Weights of a small transformer language model.
Training: a variant of Adam for these matrices, 543M tokens, 4146 steps.
MLP neurons of a small language model. Each row is named by its layer, matrix (up: input weights) and neuron, and shows model dimensions 16-111. Each number is 128 + 24 x the weight over its row's rms, rounded and kept within 0 to 255. Numbers have three digits each.
Before each neuron's rows, "fires after" lists the tokens most often just before its 100 highest values on Wikipedia text that the model never trained on.

fires after: " |", " 0", " 978", ";", "\"", "  "
L15.up758:092171147128148094155129140134120102131081154192101115138113137095148084073088123137119148126081080130124142136142091130133114111129147100170114141169095118134128108133090155100105097101128129147150151116121148115119112140122143122153106124096136115177134133079077169107159098103110158129

fires after: ")", "2", " |", "9", "7", "0"
L5.up251:129133158127090112133139143172118117163091139124111199128133135136131125117106141138127167156151115111121099128078139134125144130108139147137141078159126132152152158126104113086100128135136105142126130128115112154156160124132156155141101129120133068140129095096173107105129116134087105188

fires after: " (", ",", " and", ".", ")", "–"
L12.up182:155128106136158149204130129143114112139127140101123092086109145201133144133118112136231153087092096086118119116146140094147124114101129144107100127092135166114125128140102101147156095179125123097124165106111088124116112103135144144117174147113128129125134128105124141131115156086159116156

fires after: ".", " |", "n", "li", " cal", " hor"
L15.up695:129124133143119097139139140157109127127121145129098158141154125138091114137115168112152101153176105149096144101130143145137121159153122111157159113128146089144142150124150149098138113097138090130134106113145125132161143119115132162103163126121134110164111129112104162153145144147093109154

fires after: " in", ",", ":", " to", " that", " of"
L12.up705:151120150125152136132159121118099113174143145133125144118119077122124121132137171114118112143128118067142143163120096119060130132134176162150118124092090079122141156139140087114124108114135116189086125145073101138103126122156151134097082119119124108111156140132146132069129142137122129108

fires after: " .", " g", " is", " |", " as", " cap"
L15.up587:146116144110126119122134156165087095159139136167115111109073118148100103149119106111159095118141138130128121103094110106083166147133143108118177133187126086155174148167134144125086135155133120142102164106159143151128067124098112161103125111131143089112116102107105179148121143126125106169

fires after: "°", "″", "′", ")"
L15.up894:123126117110095140134141143147111087150097175113066159100108160117128138110091144099116132106111118166118120124108109151152159139117161152158072100144114102186096154157138101061069133189083104136086085089140163109128151124142147159145141152086125147116133138122101140158125117131118132150

fires after: ".", "′"
L13.up562:153154110129136120125137144120103119135142165098091161155108090133116138063115129124141118124131107103118164111130148099119111146115193148095121130150106099154125169119148099106130110136134107159114137120137152101144135161131153191119142152095147087124101087093104128096184079107091139164

fires after: ".", " ."
L16.up445:145135132149084098141126135119122124146120145134087131107161144164097111089142120122151127147115114120121077113081114076132128133145133181142159114107103133164153151156156137079081134164101124147107146115120130087145107155116145178090131133127108117111115134135134172099130137113149129150

fires after: " su", " La", " di", " te", " du", "La"
L12.up527:106116124167095103141150147180117121106149161132092104083138132118123114106121156108133127166115124124109070120097160095149086168128135124121129118137130117130188147126164127128178137162157137108094157151122105097137119145117143144163094144107142093146157083122112188148150118106124161112

fires after: " the", " \"", " a", " The", " My", "The"
L22.up502:082125124101133147163169132129121165114146138139118156098140133142144130104151133107109095125083141114137107133088163161110096164171119095114180114137153103162164122153131108111120109143094124143113093137108156120117109114109144133123153141116115122129167106082144124125117133143116126123

fires after: " |", "|", ":"
L13.up119:138119159098127136124168165098098125145104162086096141115114146105115133155138150122142112099105153080113138108111125146107099115147149131137164142181138154142143113125083066122091133110125157170106145128119095160144145131132160123128150143097118101169192171082102074133123110146122125140

fires after: "  ", " 0", "W", " none", " 978"
L15.up774:126124127103155117126119117149132080157076122144066122125119113122159094099109122134110167110109103115140112120112081134110143111161152150164116130151126088141133150142109092073153113146130114161148147154120169099089117093124172160129127111094109118131143101121091125107157094158111164180

fires after: " l", " f", " fa", " ", "N", "″"
L13.up187:095131129124149110122152135145103132135108161112131112106111133124189119118138132147127128130125154144158115112135129135138118143143137171128098112126143151134153169127120115132103099161103122147131139114114103110131152162135183150149095137108111113143132087164140138158099080136133147141

fires after: "  ", " 978"
L3.up774:159168148148123099131124132141133145131068130128103134142117137134139097126107154126131137172129115172125184115137114153114126103129153136152117109138098171107179132110132068118119127152108122130141161125074141127107081131113095141146107131107125123144142080114120108101137140151141115170

fires after: "  ", " Mor", " bar", " mar", " reg", " mor"
L16.up881:138143132149106121123128136219122102134079132114135180112139141126073079114149133148140126155126160114105126154133105149139120076157131129148144120140105122125153108106105136123166135125155087133162127115125125140140113159151149120147112133112156117143096137120123136125149118102091158106

fires after: " and", "-", " de", " la", " &", " O"
L13.up891:112110118133152106134135125164117121094135137130099139111118095120159102103111181092131131137127100095091075145106116158145127156156163136154079111127146159139132148133153111132135136166114072167130126132128158147134130156138132140122158131112119139133139110130144178099067094114131096131

fires after: ")", "%", "Note", " votes"
L12.up638:145125117099117123145133141155145121146097145135127160122132115126163117096070144109142142101089106128094106113107109135138143111117186126162129089156126097158121141105121114070120083157121108151119164144096160102149157133124125113116122108114128101139142121077123149173137140145108158133

fires after: " sl", " 7", "  ", " 9", " sw", " Sl"
L13.up670:175121142123135119139133151215119095115059130129152150135130147144114110100104145157124153151143134147107120135146155140149115098172175135159106145121106117127143109097129133089104145172128088130152123101101143113137106102132146103143128132096112119147162109137080132109141132101089136159

fires after: ".", " University", "\n", "%", "'"
L16.up485:156163126123141153148162169119109155150118140147113120092070105151150138149091144069124125151110106118142126169166110126128101118144180114116117129119147113140150154146153109140134113147123152118139139139158113136147056111093120122152060143103106115136113156093105170124151118122144093171

fires after: ":", " (", " |", "–", "af", "|"
L11.up554:116112118157114118092124153124141147106133121095118125088142131141138109129076150134096133128159080164107133118123121130141157128156148189107120126124157111155109173129159137108104156152151127162123151135075147147144155100107148176128124135120189058164115122129152121087130118136163119138

fires after: " the", " a", " his"
L7.up225:128119133087153100133117141141138145136119138131116100073128138142139127099085101170121122126167120092088100109154123120153158109158127116134153121122163112128149157102143169127149149126126119139130131094106152094160110084131152192097103126134122131130095156127165152141124092120115134131

fires after: " the", " his", "s", " a"
L16.up593:108115145112124134172150160109114124142116135145144139087097145151124134083140165124115153176113128097149098125127134133131147110132131131155172084120139117114156155120129125127122171102105150136120128128109173085080119097124163097141115168089111118114141129145126140158147102127117127119

fires after: " |", " .", "  "
L10.up102:086158168144078084150138168136115114144106140104105147129142105128119102115111130132141139118151093157103137129060109135136145118164143105153133112125108088114183172137123107094110127151131131141150145101117132159125108114104102114142144161122129088144116121104122163138171100108163109143

fires after: " and", ",", " or", "."
L15.up512:093061146150115113122136166119125110137097126107118146097120115161104127162119178110130143161140128153103140151153067131153106135165137164138138112146138141130125125105147143095087098139126097101147121125128125141122129137098152119139141126095165091153142106132145151133141095135140105193

fires after: "–", " (", "18", "("
L13.up101:075163106118117130114146116107113174126142150157189147142144093107134124111076148085131152108108091107074158135143122110123122135135127142132145125153115125146124208150141143109089103117120109137113144142115129095126129095148158180109127133121137113155114112112152109143111126143138153127

fires after: " a", " an", " and", " as", ",", "-"
L12.up824:141087172108117077149120158138121132137129141157090128115131145152070133105079152137137151133121121098103113143114159140158130158139172170106141096156140092159120185105151101126117139140103110202109103127100100124111154157127171133095121138130106105129117124170125111134123098142142113128

fires after: " |", "|", "=", ")", "."
L3.up738:123110106123142107117116129129121147151133132117104101119148114137141089103103108115121152173170104121123100113097117156156155103152135132151076161185148108154149150171130106113139141151126140129127119121166183158117136113085122113154107141108142110127102145117151118138132117113114098145

fires after: ".", "\n\n", "\""
L11.up53:117147125112137139107128117164131138165127150163099112133115128139140126110145148120107130158126090111144116140177107127140145126153164120116081144154145121158148156148167113111102144112096149131124114103115181093122089109134143110124094140106129102177125119078159101106148126099081124164

fires after: "L", " l", " f", " F", "N", " "
L16.up803:127094155123094108108152125129130073112108133154139121080142119143168121125141137147109137137118149139189071146139138109138145130142149138105111109111123162126164170160135135120052103137061139126131046132113117123145162133160163137109114176100099151134137120170167113104136142163096131146

fires after: " en", "-", " la", " o", " su", " di"
L13.up405:116094108118131107143137139130114053162130151153079109060102119126109118105133137146112134162107109162145107127142159092182114126141157128107183144114104131137157130126132135128153145135170146168092144106126101100151149167115126127114080167120123144117148126138138145151160141157145154140

fires after: " (", "(", ".", "pen"
L22.up121:111150110126093126115144119162126146166137149149116094124099112152169146149095140121146091166125108086110108156145091094125134129113118139091086109105143165145135127152103105112147121173114123130136121143132155119124118105060147134119120102099109131129116126101147088159111098113165138177

fires after: " (", ",", " In", " |", "–", "."
L10.up234:064090107122161120133144109135132109135107131134130134094123108135159141162107144108090154157150119065118136101136117119116127135140113138143143125128109111159120108125152096109111113104079146154127108103103166175130109135129134194129163138143148121177155110076108137096127116137088102152

fires after: " |", ";", " 1"
L13.up838:140159106126146128152121136141113151141109149127116154148121111134136107126164131188137100140082123104099133101129111128116090112135156146120100095106119177149164114131137083134151111143101166150126184146111102160119130136140115143146162141109116116153177122084063141108120116155132143152

fires after: "\n", ")", " votes"
L7.up689:153110115159097119132118154140131132105103135137121108096097147151162134110064125144130156109118114156124127127126145136131145125133157147153106082133119146182114169150153092091108124141129103127153075108127124105121137134097104115113139143096126148153121120095102122205147115114106134137

fires after: " the", " in", " of", " at", " an", " by"
L13.up128:093096136122108135130133129142108126144104145139121113075135154158143095112123098135130125128152099119115113130115113068148082129158120195159142071165146132147163181143117153138105161129129166117095107135081113085141146123156169130134135160109127121137098154143143124164135123124111147119

fires after: " in", " a", " ("
L13.up410:144141169117155177162147129097112133111148152141122114060138108107130136107111125149112097094083116103134114130108124131085128150141115148129142106109123091121128127124140089122118132190118181129125136123128115130074121097156162171129156133114161136173160137131107141095129119157111119114

fires after: " |", ",", "|"
L10.up566:092108141137107102144140136119101117108125150099128113126154119161147099105132120164180128114123110128117133086142131101122162108167141169136140120141093126146136165138137140100101122137140126123142126128116133124166113143120144101098121162121143073155134133101126106109138072087108150172

fires after: " |", " median"
L12.up438:117119179136117117135149159135101133158105153127131124124105115130127099100137122126141087149126117146120131148133139128135145085127140119136153088174116092160155130133148168139116120078131136113092123098133116184114103083120116151086144132103160107108120122130104125124117092064153122152

fires after: ".", " ass", " V", " dis"
L15.up296:107146139145128114113113145149119109170117149137126137149101120147140112143130117167144115164091072136120109119120165143111108123138102131130114104101129157129090115125132129122103108133124107151156136126117112130153094120128169158145135167121120134132135171138071167119162097180164151121

fires after: " was", " born", " on", " his", " decided"
L15.up32:114113157121123134158147111150115147106138132143118106117089096125123086083128140118134094124138126150129081133106160170115122122128155156112116106139123067137114146087171148139116142139103111122145147106094119122117111113138140156164125155113134146144131132108098159132142147146166082125

fires after: ".", "-"
L13.up709:124183130164108149156114123113127153131120145116116126096140124118134120125108124142145115155071102137076128114110166136116133143144154133092137124131118120157123130100162119144157117155121145167136121135161113128170133165103129156089154132123120106114119102108096139104141133104161134152

fires after: "-", " re", " le", " Ex", " e", " co"
L16.up864:123105133121107087166151119120099130151140135119130069090079142112117110104140162089143050139133120124143103161087148061151153171116120181147144115129146107106111120119146124118120106116095116126113155116136138131118137086140139142130122161124160114148188115091159126128096108123139119135

fires after: " |", " Goals", " Candidate", " GA", " GF"
L15.up277:118129153131137112125136139112109120156085154127117132130164137141137113104153153115128097149105120121081108122108127145112133115139187147130166141162094154162170145130146153090113104141137134125166134099141080144140098110127138151123169129084156090122153160090095120156151105068113115128

fires after: "fa", "No", "alle", "ada", " conce", "ble"
L13.up217:077133170142139143142139138125103132202110149113087159138087123111172108110124110151148143130083089121127087139136131135143075088108129108105115136128152133135167146099115112132159157130116107125117174157111134103146127125131125110107058133110099122136154092134136186132158113145138151132

fires after: " |", " .", ".", "|"
L12.up454:130132156119136144139130155117118143154094138133106173144137066124148087149143123143143082123126140123114149127130127125090102102142138099115141113169123130115133133142124087110139102162144134158131170113143094178116119097111149145132123135102161100153165092085100115143113082116153120186